From a checkpoint of a small transformer trained on Wikipedia: untied embeddings, capped logits.
MLP neurons of a small language model. Each row is named by its layer, matrix (gate and up: input weights) and neuron, and shows model dimensions 48-111. Each number is 50 + 12 x the weight over its row's rms, rounded and kept within 0 to 99. A neuron's up and down rows have the sign that makes its largest values positive.
A block is one neuron, or neurons of one layer that tend to fire together. After each block is what it responds to, as a language model described it from the Wikipedia text at the highest values.

L2.gate108:41 54 53 73 38 33 55 49 55 41 38 44 68 51 40 58 35 35 54 44 73 43 56 62 57 55 52 53 53 44 58 36 83 69 51 24 30 71 50 63 50 62 36 46 54 64 61 40 44 39 48 58 85 43 34 65 43 46 57 39 47 25 57 63
L2.up108:41 65 60 66 44 44 52 53 48 40 49 48 58 52 31 53 32 43 45 47 76 48 54 52 57 64 51 57 51 49 53 34 80 58 54 25 23 67 44 57 46 63 30 50 53 65 64 35 40 35 52 63 64 49 34 62 48 43 52 39 43 30 55 59
L2.gate349:43 46 53 46 18 51 47 64 32 47 53 14 46 48 42 64 51 43 65 46 61 56 33 40 53 23 66 34 58 44 52 47 43 38 30 64 44 36 63 45 36 60 58 39 35 37 78 49 47 74 69 61 63 55 33 38 46 47 53 61 34 34 58 63
L2.up349:47 58 59 18 42 45 37 72 45 41 55 58 53 40 54 63 43 54 50 79 50 53 49 51 65 49 71 51 56 47 49 51 49 45 33 52 49 16 49 54 41 42 44 43 53 49 66 35 64 52 43 30 37 51 46 53 64 51 38 64 65 46 53 59
L2.gate394:40 42 39 62 66 65 50 40 55 58 59 49 62 59 80 41 48 57 61 50 54 53 43 40 66 59 35 39 56 36 65 57 37 67 67 21 46 36 59 61 62 54 64 28 31 33 55 29 59 36 38 65 48 43 40 53 55 66 59 46 48 24 49 57
L2.up394:30 42 38 61 82 48 55 39 47 60 50 67 45 47 74 54 53 45 54 51 67 52 47 61 45 49 26 50 48 54 55 56 46 63 72 21 43 54 41 63 72 67 61 34 36 35 66 34 50 39 38 54 78 40 66 38 37 64 51 33 27 39 46 72
L2.gate664:46 56 59 47 49 47 57 57 62 39 43 67 49 43 74 54 54 44 51 44 64 66 37 89 38 29 61 48 59 41 26 68 32 43 58 94 51 59 45 45 51 49 52 40 43 51 53 35 70 61 44 43 47 40 52 49 60 57 52 44 40 44 55 40
L2.up664:44 60 64 47 48 46 54 46 50 38 33 67 55 47 68 51 51 42 52 37 67 65 28 89 26 31 56 47 58 53 42 68 26 47 47 87 43 62 53 49 59 55 51 38 47 54 54 38 66 64 47 42 46 47 43 38 55 50 53 50 49 51 44 52
L2.gate665:41 41 69 70 26 34 49 80 42 44 42 49 50 50 49 59 51 54 55 35 68 55 50 38 35 58 33 53 52 51 52 62 60 48 10 80 37 32 60 46 37 36 61 46 58 60 53 54 72 80 45 42 60 67 39 42 58 60 45 44 64 75 53 72
L2.up665:35 48 66 73 30 44 48 78 42 39 37 51 54 46 44 50 52 44 52 43 57 57 43 35 32 58 58 58 51 41 49 66 76 39 13 90 37 38 51 35 36 42 53 47 57 57 48 57 66 78 55 34 56 54 31 42 63 63 42 54 59 71 59 74
L2.gate666:52 51 46 68 64 39 58 65 46 45 32 41 57 43 67 63 39 50 38 44 54 48 41 50 66 47 05 39 45 70 55 36 75 58 50 43 48 26 46 43 36 43 62 59 43 59 55 40 53 52 50 41 72 66 34 60 32 42 28 29 58 42 54 54
L2.up666:62 52 43 69 62 47 57 69 53 39 39 45 57 46 68 60 41 48 46 43 58 48 38 46 70 44 06 35 42 74 54 29 77 58 51 40 49 33 51 50 34 50 57 57 50 66 56 32 53 48 52 48 68 67 38 64 31 40 26 35 66 40 53 58
L2.gate715:57 57 56 31 27 52 42 44 52 59 48 29 54 50 41 47 35 59 56 27 76 51 77 40 42 62 64 52 40 62 48 57 70 45 80 61 41 48 43 51 55 36 66 69 26 52 58 44 52 54 56 45 50 51 41 32 33 65 42 43 20 70 28 54
L2.up715:56 43 53 38 31 56 44 34 59 58 45 29 44 46 37 52 30 52 50 27 61 59 75 54 37 50 67 63 53 56 46 48 58 44 77 68 45 64 52 47 62 34 65 61 34 44 49 44 59 46 63 54 46 39 47 23 37 59 43 54 09 73 42 59
L2.gate808:45 49 40 28 46 52 62 67 32 35 46 66 34 55 64 52 53 64 66 45 60 45 50 68 61 48 39 35 53 36 51 77 50 47 57 52 45 69 34 61 52 83 60 40 44 38 66 43 42 58 38 45 60 64 49 42 31 57 42 51 53 56 46 49
L2.up808:43 54 40 23 43 43 61 68 29 33 55 60 38 56 66 57 57 65 69 48 58 43 45 70 60 53 44 27 57 42 40 72 51 51 58 54 48 74 25 61 58 92 48 38 45 43 69 43 44 54 38 44 60 60 52 45 28 62 43 53 58 59 49 51
First word piece of a proper name, mostly surnames or place names in lists and tables, such as Kyo(to), Abdul(kadir), Lou(vre), Hol(zman).

L7.gate245:54 48 53 37 56 44 52 53 52 54 54 51 38 48 36 72 26 42 54 42 33 36 41 53 51 65 57 51 60 62 29 58 64 48 42 60 50 54 57 41 46 39 53 41 55 41 50 58 40 45 63 53 36 44 20 50 63 64 45 17 48 71 52 48
L7.up245:49 56 53 72 82 47 42 58 60 46 24 54 24 52 42 48 42 39 42 48 53 41 46 47 60 56 45 51 44 41 69 39 60 36 22 54 37 58 46 59 52 58 26 52 36 59 54 68 44 66 82 47 38 56 42 56 41 64 68 50 43 44 48 46
Adjectives, adverbs and linking and/or/but inside descriptive phrases before the head word, e.g. is entirely, a defensive, small but fast, plus heading words like Physical, Gallery.

L2.gate107:63 45 54 33 16 62 61 72 45 43 62 69 46 44 59 57 59 66 56 52 60 37 35 75 51 77 33 45 61 48 47 57 34 47 41 33 45 15 28 46 59 19 59 61 52 68 47 36 56 84 57 38 50 56 28 43 53 47 39 50 66 25 47 31
L2.up107:55 56 53 31 20 56 48 68 52 41 63 67 39 30 55 48 55 45 54 20 60 53 37 73 42 69 26 34 74 39 48 48 39 43 40 36 47 21 30 47 54 40 59 55 43 78 55 39 53 71 59 38 56 47 23 54 43 35 47 33 61 16 49 30
L2.gate176:48 58 32 42 48 46 60 55 43 49 42 48 44 58 50 43 66 67 51 45 33 45 71 58 45 61 44 47 53 56 40 62 55 62 64 57 50 53 58 51 49 55 44 45 74 53 31 48 56 36 52 54 54 43 40 65 33 71 64 18 59 69 46 19
L2.up176:66 65 50 53 56 35 51 57 41 48 37 35 42 54 45 52 50 54 38 48 35 44 67 57 40 49 56 43 47 63 44 51 28 44 48 33 41 41 56 45 62 46 44 24 73 62 39 42 65 43 51 56 40 55 58 44 30 72 55 42 59 56 45 27
L2.gate181:52 36 56 19 34 46 50 25 46 51 62 49 51 49 71 70 61 63 66 55 68 59 62 54 57 64 44 48 47 46 65 44 46 31 40 49 40 47 41 46 60 52 50 64 62 61 42 55 60 36 42 65 47 47 56 47 45 68 40 65 62 87 40 39
L2.up181:55 43 56 30 33 48 49 28 50 45 59 54 58 53 68 55 60 51 64 49 64 49 49 61 37 60 54 55 56 52 64 50 52 48 48 51 54 53 39 49 50 60 56 70 76 65 46 63 63 47 52 61 48 47 41 57 59 66 33 58 65 66 48 44
L2.gate437:76 32 45 45 42 63 38 46 60 50 29 40 41 40 66 58 42 52 37 50 67 39 79 51 58 39 55 44 47 41 45 37 22 66 52 45 57 40 54 50 35 32 50 24 34 62 78 53 49 36 66 48 18 60 56 27 69 58 37 51 59 45 30 58
L2.up437:71 27 50 35 29 59 42 38 51 50 32 34 35 47 70 60 44 47 52 61 57 42 68 45 53 49 54 64 46 42 28 32 30 63 42 41 55 52 45 59 26 36 47 27 37 60 67 56 48 45 62 52 19 59 60 34 52 48 35 56 69 53 29 63
L2.gate454:29 28 47 51 53 35 52 73 34 48 66 46 56 53 51 47 32 48 46 42 53 55 45 47 48 71 54 62 59 34 63 63 47 58 50 47 77 67 57 56 57 60 45 51 42 43 53 55 42 56 37 58 28 45 82 58 62 54 48 54 31 45 66 42
L2.up454:34 29 47 63 56 38 55 73 35 43 65 33 51 60 63 57 30 41 35 46 55 55 52 54 46 66 56 58 62 46 58 61 47 49 53 44 68 59 52 46 48 64 42 49 34 44 54 48 39 53 47 52 25 49 82 59 64 52 45 59 29 41 69 39
L2.gate488:62 50 40 19 47 47 41 27 63 31 39 42 50 51 66 72 41 43 51 55 32 47 60 54 55 57 51 62 54 58 37 46 59 53 40 57 59 64 29 62 48 25 59 23 70 75 57 66 56 50 58 65 57 56 63 51 39 76 54 53 59 61 45 62
L2.up488:60 55 47 31 54 47 49 32 65 29 36 51 48 57 54 66 39 44 66 51 35 48 64 61 52 69 54 65 58 66 42 39 42 59 31 47 59 57 36 64 31 30 57 33 70 71 52 65 57 44 54 63 62 59 57 49 34 78 53 53 56 72 56 59
L2.gate529:39 66 44 61 45 61 47 34 41 58 30 47 42 52 53 42 58 49 61 46 27 53 58 34 61 65 51 60 40 60 72 48 49 62 54 72 57 26 43 69 75 41 60 58 87 44 49 82 78 55 48 65 59 41 44 56 50 70 58 61 67 66 49 46
L2.up529:40 76 41 60 50 65 45 29 42 60 38 43 40 54 64 46 68 47 48 44 26 53 61 36 64 64 48 59 48 53 75 47 44 59 50 65 57 22 48 73 75 37 55 60 76 47 49 84 67 54 49 67 55 35 46 57 43 68 58 61 62 77 41 44
L2.gate722:76 34 45 50 50 46 70 35 40 52 45 52 43 53 62 65 48 41 47 52 46 55 32 74 69 62 55 50 46 44 57 43 39 57 36 49 67 76 42 57 34 46 55 34 65 60 57 55 35 66 58 61 30 56 56 36 39 75 63 44 68 39 54 42
L2.up722:78 53 43 53 57 51 45 42 50 45 50 52 51 55 52 71 44 58 63 52 46 24 56 73 49 56 53 47 51 23 44 46 43 54 48 73 59 60 51 68 21 34 46 48 66 38 39 40 45 52 46 52 47 43 70 32 46 65 65 54 49 42 35 49
Adjectives and degree adverbs opening a phrase before the word they modify, often after a or the: wide variety, better picture, more detailed, heavy cavalry.

L4.gate39:36 62 64 88 41 50 59 53 51 49 41 61 60 25 52 66 58 33 43 48 48 63 59 68 37 66 36 48 51 41 47 79 25 24 34 57 40 59 58 42 57 31 49 55 48 41 43 57 30 43 42 58 73 65 46 39 62 47 71 49 43 49 39 35
L4.up39:34 61 61 66 39 32 79 40 59 28 55 43 45 40 55 68 28 56 57 50 51 53 64 50 36 50 49 45 63 54 72 44 75 35 69 70 54 60 61 46 54 37 44 49 32 65 39 57 61 56 40 50 54 57 65 44 87 51 64 57 36 57 40 48
L4.gate167:31 52 54 75 46 42 41 52 39 67 56 26 66 45 63 55 52 49 37 54 50 48 29 63 50 24 36 38 27 46 72 55 47 67 47 41 60 43 75 34 53 28 49 48 69 56 50 39 49 38 64 48 38 59 45 45 58 61 36 49 50 61 45 64
L4.up167:58 45 66 68 36 32 49 54 47 37 65 55 61 72 46 40 39 47 39 39 49 33 29 47 50 67 44 60 34 38 57 81 55 58 64 67 53 78 50 49 56 55 55 46 78 45 48 22 68 48 50 62 72 52 51 41 46 47 35 41 70 36 47 59
L4.gate205:29 60 67 67 38 45 44 37 59 50 42 42 49 44 53 60 56 52 50 45 46 58 38 72 44 53 64 55 78 53 38 61 27 42 32 84 51 51 51 49 49 42 38 35 60 37 55 50 61 34 40 52 61 59 57 53 66 35 69 49 60 44 56 58
L4.up205:37 54 54 68 48 50 60 39 44 57 65 33 42 44 52 66 40 34 56 53 31 56 52 62 50 42 46 55 63 49 39 56 42 42 51 45 33 71 33 61 47 43 51 40 65 47 49 37 48 44 61 63 56 53 55 53 58 46 51 57 54 56 36 69
L4.gate266:40 44 62 55 55 51 44 67 48 60 45 50 42 54 39 34 45 71 45 47 60 54 38 44 58 57 44 70 52 40 64 92 53 61 44 58 34 61 56 54 60 20 50 55 66 53 60 30 64 54 45 45 64 53 60 55 39 44 36 41 42 49 60 45
L4.up266:56 53 62 22 57 50 62 38 63 56 35 45 45 56 59 69 53 67 51 36 66 51 44 49 67 50 47 53 25 34 45 45 46 57 52 99 41 54 65 47 64 40 43 37 66 44 49 42 46 52 37 72 58 42 50 36 35 46 53 47 61 46 38 55
L4.gate342:59 47 59 71 30 46 61 42 56 61 52 50 41 55 29 56 54 44 27 44 65 62 85 35 51 48 38 46 40 62 47 50 56 37 57 52 37 50 34 66 70 63 57 63 70 74 76 45 46 61 50 43 31 58 47 32 42 59 44 66 52 58 39 27
L4.up342:52 52 60 74 29 45 41 50 45 62 47 41 29 43 39 61 60 60 32 47 56 38 68 43 65 51 48 39 43 64 31 21 61 44 54 45 51 47 31 53 46 44 50 54 50 43 31 46 50 71 56 54 49 45 41 52 52 51 31 49 47 83 59 38
L4.gate384:65 38 42 41 48 76 34 65 51 52 50 37 56 50 55 71 37 54 43 48 48 46 51 42 55 29 32 47 43 34 48 41 71 63 33 18 60 42 39 34 50 68 45 49 56 55 78 68 49 57 54 44 46 31 44 52 41 65 54 39 42 60 41 57
L4.up384:40 35 57 26 53 70 69 66 56 62 68 40 53 38 31 43 35 65 51 45 70 52 45 40 62 37 38 55 45 32 48 35 56 73 37 60 81 61 66 47 50 31 54 49 66 48 43 65 41 38 34 66 42 40 41 57 50 69 66 45 59 52 41 51
L4.gate544:45 50 41 64 62 50 45 73 49 36 46 45 80 59 55 46 65 43 48 40 53 39 46 64 63 42 73 52 50 56 66 61 84 46 45 59 38 40 49 68 43 58 59 53 22 55 54 50 41 42 39 55 61 69 69 42 54 38 61 53 44 33 47 70
L4.up544:35 74 47 59 53 44 48 39 46 44 49 32 34 57 46 44 66 57 46 67 52 50 75 68 29 47 48 49 42 38 32 23 44 38 54 55 62 37 49 66 43 42 58 46 30 50 45 70 55 60 36 60 58 48 58 69 41 46 85 63 72 62 63 38
L4.gate748:44 50 59 74 44 46 32 33 53 52 32 45 53 55 69 41 35 38 27 36 28 30 28 33 58 34 75 45 59 46 62 57 29 48 46 36 45 68 71 42 56 33 40 50 49 55 45 58 51 52 35 51 55 40 52 43 40 48 59 47 34 48 57 27
L4.up748:49 63 65 49 33 60 44 45 71 36 36 48 38 67 58 49 40 68 50 56 43 70 76 64 37 58 61 42 53 68 46 70 50 56 51 54 35 47 31 42 65 64 67 53 38 43 60 46 42 43 46 53 47 60 60 50 40 48 52 62 50 49 52 48
Adverbs modifying verbs or adjectives, such as directly, primarily, entirely, eventually, officially, and nouns ending a heading like Career statistics or Filmography.

L4.gate32:34 39 33 63 45 40 52 56 40 46 59 68 33 40 62 28 43 41 53 32 49 59 65 35 59 21 62 43 51 50 27 35 46 52 56 48 66 37 59 51 41 63 58 61 55 43 52 62 33 69 64 71 49 54 55 44 40 47 47 59 44 39 54 58
L4.up32:60 45 42 54 65 62 72 56 46 61 72 36 36 60 75 33 39 42 42 37 26 50 46 48 42 34 50 61 55 45 37 26 23 36 51 24 34 40 45 28 54 58 49 22 44 30 59 60 45 45 60 60 56 37 41 44 54 55 25 56 61 47 45 53
L4.gate140:42 43 55 31 66 79 44 55 41 70 35 27 43 34 26 67 69 47 41 44 69 41 42 47 53 47 33 40 46 43 53 53 22 56 39 26 58 36 60 52 72 41 47 59 43 43 64 65 66 39 50 39 36 57 45 29 55 38 39 52 48 40 67 45
L4.up140:46 58 36 47 55 41 43 56 62 50 45 48 41 62 64 44 45 48 52 44 46 52 48 39 46 51 41 42 49 56 32 32 52 51 65 67 44 31 43 57 28 68 46 66 46 45 61 53 52 71 37 36 63 55 44 53 49 46 31 46 58 62 65 75
L4.gate263:47 42 17 54 64 55 63 48 65 59 50 57 69 58 58 84 51 48 81 57 47 53 47 73 43 44 27 53 46 41 54 49 51 50 43 36 46 32 47 44 15 53 47 59 37 34 43 57 43 52 39 53 49 46 63 54 70 52 22 44 59 71 46 49
L4.up263:43 57 65 54 49 56 46 69 51 43 45 72 47 57 67 24 69 48 47 22 37 49 47 25 62 55 21 51 30 56 48 56 30 45 55 64 29 88 46 35 70 65 63 56 62 47 49 47 45 52 58 60 59 41 61 35 42 45 50 57 38 38 56 57
L4.gate350:61 55 58 38 52 50 43 19 51 52 52 61 32 55 59 49 57 37 47 51 60 42 60 63 21 56 50 29 39 42 54 63 53 45 49 37 43 34 57 45 36 45 56 42 63 48 60 65 32 69 68 50 35 41 42 45 26 34 46 56 54 67 52 39
L4.up350:43 51 48 20 55 43 35 24 79 41 47 56 27 44 46 54 51 44 44 42 67 58 56 59 40 59 73 35 42 56 60 67 37 58 53 39 62 44 66 49 52 46 42 41 50 43 48 62 49 54 65 52 38 45 47 43 36 39 48 46 49 79 55 43
L4.gate381:58 54 41 58 68 55 37 55 56 46 31 45 48 32 60 57 32 64 71 38 52 35 64 30 33 22 41 60 62 56 33 59 33 40 41 40 42 70 56 66 43 57 46 37 32 27 45 49 61 43 68 50 90 36 53 60 51 41 25 59 63 60 53 74
L4.up381:58 65 44 55 80 30 41 61 55 40 52 41 39 31 60 62 58 68 51 44 47 35 55 64 53 26 17 53 57 64 39 71 40 41 45 52 33 64 42 55 64 45 40 34 51 32 37 32 56 62 57 74 56 34 60 55 53 40 40 48 39 62 45 53
L4.gate394:50 55 53 71 35 40 53 56 49 51 44 52 53 48 62 38 43 38 67 23 41 61 26 59 34 55 28 49 49 37 66 71 58 52 46 39 40 77 61 37 58 59 43 66 58 69 52 69 32 49 62 59 58 59 40 50 52 65 63 63 38 68 48 68
L4.up394:38 52 60 49 52 53 43 51 54 45 51 40 54 47 40 39 69 55 60 60 31 46 38 41 34 61 49 47 63 59 65 43 38 39 55 39 49 50 62 34 48 38 48 61 60 54 30 31 54 38 62 54 36 37 32 39 47 47 42 38 52 44 52 50
L4.gate424:57 49 64 89 64 53 46 47 76 61 48 46 35 54 56 51 72 46 49 52 55 70 69 49 47 66 71 37 41 60 56 35 67 46 53 27 48 37 66 42 53 63 28 36 62 39 52 56 55 53 32 49 48 55 49 34 54 49 37 68 52 51 67 64
L4.up424:46 56 60 55 64 54 59 64 46 26 21 35 44 44 80 71 31 66 39 51 37 60 43 67 29 39 50 21 38 50 47 51 40 34 42 31 42 47 69 53 34 46 58 65 62 37 54 64 50 35 48 60 55 38 48 46 44 48 49 68 53 56 50 58
L4.gate428:70 54 34 84 62 63 41 36 71 71 40 63 48 54 46 57 56 45 57 72 48 72 55 10 58 60 25 36 62 64 46 38 37 57 32 51 36 54 64 53 51 56 52 75 52 58 48 68 21 40 65 59 86 59 56 39 68 58 56 58 39 50 48 44
L4.up428:53 48 49 52 33 53 34 35 66 56 54 44 34 44 27 47 63 48 77 45 26 56 65 56 19 38 30 40 45 69 51 57 48 42 66 57 45 48 78 57 63 45 64 83 40 41 57 58 31 39 37 61 70 69 55 42 47 32 57 31 41 67 56 56
The word-start piece comp as in complained, complimented, competitors, compare; also Pld headers in sports tables and assorted other nouns.

L7.gate253:51 41 37 59 66 45 71 48 43 41 31 59 50 50 66 55 59 38 35 50 41 50 54 50 64 66 41 61 41 47 44 51 50 35 30 25 31 35 40 35 60 50 51 52 45 37 39 65 54 52 40 63 51 45 41 46 85 55 51 39 51 49 45 38
L7.up253:41 32 42 49 54 92 55 73 49 46 59 42 64 49 40 49 74 41 49 40 74 63 53 46 47 58 64 32 53 47 48 27 50 28 62 47 66 42 53 33 42 44 39 29 33 63 26 47 34 49 36 32 32 43 42 69 27 65 53 80 59 27 23 39
Fires on the head noun or word stem that ends a multiword noun phrase, often one that continues with a suffix, e.g. reverse camera, Flight crew, railway station(s), bureau(crats).

L7.gate167:41 62 46 53 39 64 72 63 47 62 35 39 42 53 46 47 71 57 54 62 51 38 37 61 71 56 65 38 61 62 33 45 47 63 37 52 42 32 57 54 51 44 44 45 85 49 54 44 34 48 42 54 35 52 40 37 46 51 33 45 31 54 41 57
L7.up167:63 29 45 61 72 44 31 37 50 38 34 52 27 30 44 51 50 38 40 27 56 60 71 46 43 52 62 51 60 44 60 31 52 48 56 44 54 49 54 35 58 28 60 49 44 58 39 39 60 41 55 35 46 54 50 75 58 43 59 43 23 38 52 48
The token right after a person's first name or initial, usually a surname start or particle, e.g. van (Gus Van Sant), Mc, Wal(sh); occasionally "at".

L2.gate31:50 50 41 47 39 24 62 35 42 52 55 37 33 70 67 45 54 66 39 57 65 31 58 33 61 70 71 64 58 54 48 43 73 24 45 55 58 62 50 52 38 64 50 40 49 38 51 41 29 48 64 45 43 31 51 49 48 43 47 47 50 54 47 37
L2.up31:57 63 46 40 31 67 55 22 44 55 40 17 40 46 64 56 45 65 39 47 50 55 45 37 65 50 41 72 61 40 50 47 50 39 53 57 35 31 68 50 27 58 31 33 57 36 67 47 34 44 50 54 48 49 57 62 35 48 52 53 44 41 56 56
L2.gate123:49 69 58 53 51 44 43 26 64 63 51 57 56 42 52 22 64 46 64 41 42 56 71 58 62 55 41 54 60 44 46 40 55 49 47 45 50 36 56 48 57 53 53 49 62 72 62 48 42 55 44 69 62 48 35 62 51 46 40 53 36 77 47 44
L2.up123:49 59 60 45 67 53 38 23 39 72 42 54 53 36 59 21 62 45 41 53 32 57 74 48 65 49 44 67 46 72 69 53 58 54 39 58 57 56 56 39 56 60 66 53 62 72 59 32 61 54 43 48 63 49 41 64 41 48 47 65 34 92 45 41
L2.gate199:49 50 51 60 41 54 41 73 47 52 47 32 54 49 56 36 44 86 52 36 52 48 51 55 45 68 64 56 26 63 47 54 54 34 69 40 46 35 58 50 60 60 58 75 42 47 57 33 55 38 48 38 67 58 66 72 47 53 55 38 33 38 58 33
L2.up199:43 47 55 60 68 39 62 47 43 55 39 57 51 40 59 43 48 47 31 58 48 63 40 61 45 52 18 30 50 45 42 24 35 58 47 48 42 56 58 56 60 42 60 48 41 46 39 52 32 52 61 42 38 40 38 49 65 45 57 51 59 64 45 51
L2.gate255:47 59 36 62 45 42 51 32 51 45 39 53 53 27 53 46 43 49 39 33 54 44 52 26 48 57 21 49 53 70 40 44 49 51 64 54 53 38 55 56 69 52 46 55 46 44 70 43 23 52 66 49 61 45 71 36 66 38 38 79 36 35 48 51
L2.up255:63 50 37 52 52 40 31 55 44 48 58 56 54 34 51 48 54 51 43 26 70 41 45 48 49 79 46 56 47 53 21 56 48 48 51 63 52 40 40 70 58 48 52 43 42 30 64 46 39 37 68 40 61 33 75 31 72 54 41 63 59 24 45 74
L2.gate269:45 66 60 59 52 29 45 49 50 56 53 34 61 53 48 51 49 65 44 46 48 54 54 47 53 73 47 67 43 43 54 40 20 43 72 44 43 40 42 49 52 53 51 50 50 44 48 46 48 27 47 54 32 34 51 52 49 49 60 45 58 35 55 51
L2.up269:42 30 51 50 62 27 60 40 53 56 50 34 54 43 34 44 48 39 35 59 64 47 73 53 48 44 68 59 62 42 38 34 58 54 37 51 43 46 54 32 41 18 50 46 43 57 54 57 44 56 51 65 60 49 33 55 54 45 51 45 77 41 59 34
L2.gate427:70 45 49 51 48 35 50 40 43 58 69 55 37 67 49 43 48 51 59 50 50 26 57 48 31 68 51 55 49 46 33 40 63 43 37 34 50 54 43 55 67 35 59 55 38 35 55 45 46 49 52 30 63 47 45 56 30 62 37 36 54 39 46 60
L2.up427:64 48 61 54 45 40 47 57 56 66 61 50 36 55 65 45 58 32 52 53 47 39 69 59 33 41 31 53 50 48 39 39 52 31 43 38 61 58 52 55 70 45 62 61 35 52 61 65 41 51 47 24 49 50 52 33 54 69 48 40 53 54 45 58
L2.gate436:48 55 48 57 46 59 57 41 35 47 32 40 53 45 49 75 50 51 58 66 42 47 66 60 43 59 40 63 52 51 27 28 41 28 66 19 58 52 54 39 37 52 37 50 49 49 59 66 58 46 43 47 64 43 60 34 51 71 59 35 58 37 63 34
L2.up436:38 56 59 66 48 50 56 47 33 45 23 32 57 41 48 55 38 58 42 53 28 46 76 40 46 51 52 64 47 54 38 39 36 25 63 11 63 50 47 46 41 40 51 40 38 54 61 61 45 42 42 47 61 39 48 45 62 50 57 31 51 33 52 33
L2.gate776:51 51 55 56 57 41 64 55 57 54 45 63 55 34 51 61 43 44 41 45 58 44 63 28 57 53 34 49 38 73 58 34 24 57 32 37 25 35 47 40 58 33 59 63 38 38 38 29 47 43 57 30 64 49 58 24 66 32 48 45 66 41 72 45
L2.up776:54 60 56 76 52 50 61 45 58 51 50 60 52 29 49 65 48 45 27 47 56 44 67 26 58 57 38 58 36 75 57 40 29 51 40 29 30 31 43 48 63 28 56 56 31 39 48 38 35 41 56 30 65 45 57 35 57 33 43 38 53 33 69 43
Generic common nouns closing a noun phrase after the, a or a modifier, often before plural -s or a preposition, e.g. video, task, plot.

L4.gate36:47 51 47 74 35 62 67 45 48 55 64 50 41 40 38 55 58 34 61 63 31 73 57 45 33 46 60 51 37 53 76 44 61 41 35 36 37 31 64 40 42 45 61 62 55 57 54 29 45 38 38 44 38 38 67 37 54 47 38 27 59 54 43 59
L4.up36:38 50 54 63 55 57 54 45 59 49 70 67 50 39 54 56 49 55 56 59 33 64 64 48 37 58 52 62 37 46 72 59 69 43 51 38 53 32 58 43 40 44 69 53 49 55 49 40 46 39 42 39 53 40 49 42 50 62 38 30 55 50 21 33
L4.gate77:73 42 42 75 40 47 51 66 41 39 55 36 59 26 66 51 50 50 43 57 50 39 54 31 48 19 76 68 62 41 57 62 53 67 50 46 31 26 29 58 59 49 34 61 58 61 48 66 53 43 61 34 28 56 54 64 48 52 41 50 63 76 56 41
L4.up77:24 62 56 58 44 58 48 50 38 56 25 40 50 48 63 46 82 43 65 47 32 53 69 38 37 40 51 56 40 42 38 48 51 39 59 44 69 56 57 42 34 54 84 69 42 53 56 61 68 54 41 42 44 60 51 47 52 60 51 74 51 66 39 45
L4.gate135:37 35 46 44 53 36 29 56 46 55 66 65 67 59 32 52 44 40 33 59 59 38 42 34 44 62 36 62 56 46 46 54 48 51 68 63 37 11 35 43 48 49 60 50 52 63 42 68 61 64 47 38 49 58 50 43 58 65 84 48 30 60 48 60
L4.up135:54 33 54 30 59 50 27 47 28 57 47 62 83 48 48 56 50 40 59 32 53 43 35 57 64 53 45 57 54 41 52 49 44 52 67 45 60 03 60 37 61 58 55 38 47 64 39 45 50 39 44 45 44 71 48 36 54 76 62 35 60 44 50 35
L4.gate215:34 53 31 34 76 38 75 49 67 26 55 49 54 51 48 45 49 45 39 40 47 29 46 53 40 59 70 49 52 38 57 78 49 33 45 66 53 69 56 38 77 20 65 58 48 49 36 67 82 75 37 35 38 51 68 59 19 33 75 59 45 54 38 54
L4.up215:52 49 74 50 39 74 36 42 65 61 52 33 71 41 66 58 46 60 38 46 56 61 63 59 35 60 81 57 50 59 49 51 58 52 45 34 17 50 43 74 59 53 37 61 59 28 47 76 51 53 43 52 60 28 31 41 56 38 53 59 49 61 64 21
L4.gate276:55 57 43 61 41 74 40 43 63 52 54 29 59 45 43 50 37 52 39 53 51 48 77 63 43 56 61 53 47 67 57 45 42 58 69 46 38 50 37 19 34 52 55 42 50 69 55 48 45 51 52 52 29 45 50 53 53 41 69 72 53 59 50 49
L4.up276:58 49 54 59 35 59 36 31 33 57 39 27 39 37 54 53 27 45 54 39 24 46 54 50 68 46 79 43 52 39 38 34 42 51 56 42 59 16 50 36 39 58 49 49 56 58 58 53 38 53 43 52 20 46 63 54 38 56 43 58 48 53 43 38
L4.gate333:54 54 44 44 57 44 65 23 46 63 20 34 38 46 72 43 60 52 52 43 64 37 53 64 45 52 62 70 45 47 58 54 58 52 61 28 43 00 55 32 63 69 45 33 60 45 90 50 58 46 67 57 35 51 38 52 45 45 52 46 58 63 39 75
L4.up333:63 63 48 49 54 30 51 61 47 32 57 52 54 48 41 68 44 42 49 52 63 40 40 61 45 41 63 57 54 37 59 49 59 57 81 51 28 46 58 59 93 51 42 70 61 35 40 40 68 51 57 63 70 49 54 39 89 32 57 46 66 53 40 31
L4.gate691:42 44 41 36 46 35 57 54 42 48 39 36 49 56 63 56 45 80 49 49 43 46 43 36 76 73 32 47 35 43 49 26 35 49 50 32 50 24 48 35 39 53 36 53 42 41 50 40 48 75 34 59 57 27 45 66 66 50 39 25 37 61 50 53
L4.up691:53 40 50 46 78 37 36 40 72 68 48 54 40 57 53 39 56 60 46 55 22 52 33 66 76 60 48 52 34 49 55 50 42 37 57 49 57 34 23 24 49 39 66 60 51 28 53 40 46 37 47 72 68 55 59 33 50 39 39 41 66 25 42 49
L4.gate806:37 54 43 79 52 64 75 44 74 74 51 41 46 70 55 45 73 44 51 74 37 44 52 42 65 57 33 49 35 62 65 55 33 51 39 76 53 52 52 65 64 59 56 55 32 60 27 83 56 61 47 39 58 58 53 40 43 58 33 37 73 69 42 68
L4.up806:51 59 51 47 80 46 51 45 65 44 64 16 55 46 41 44 60 30 53 41 27 48 68 62 33 48 54 58 51 51 53 63 49 48 67 62 49 43 60 55 59 56 73 50 41 72 25 49 45 47 56 50 54 60 56 28 34 61 47 46 66 41 48 58
Word pieces inside multi-part names of people, places and titles in lists and tables, e.g. Abdul, Hon, Jones, Vice; occasionally biography verbs like resigned.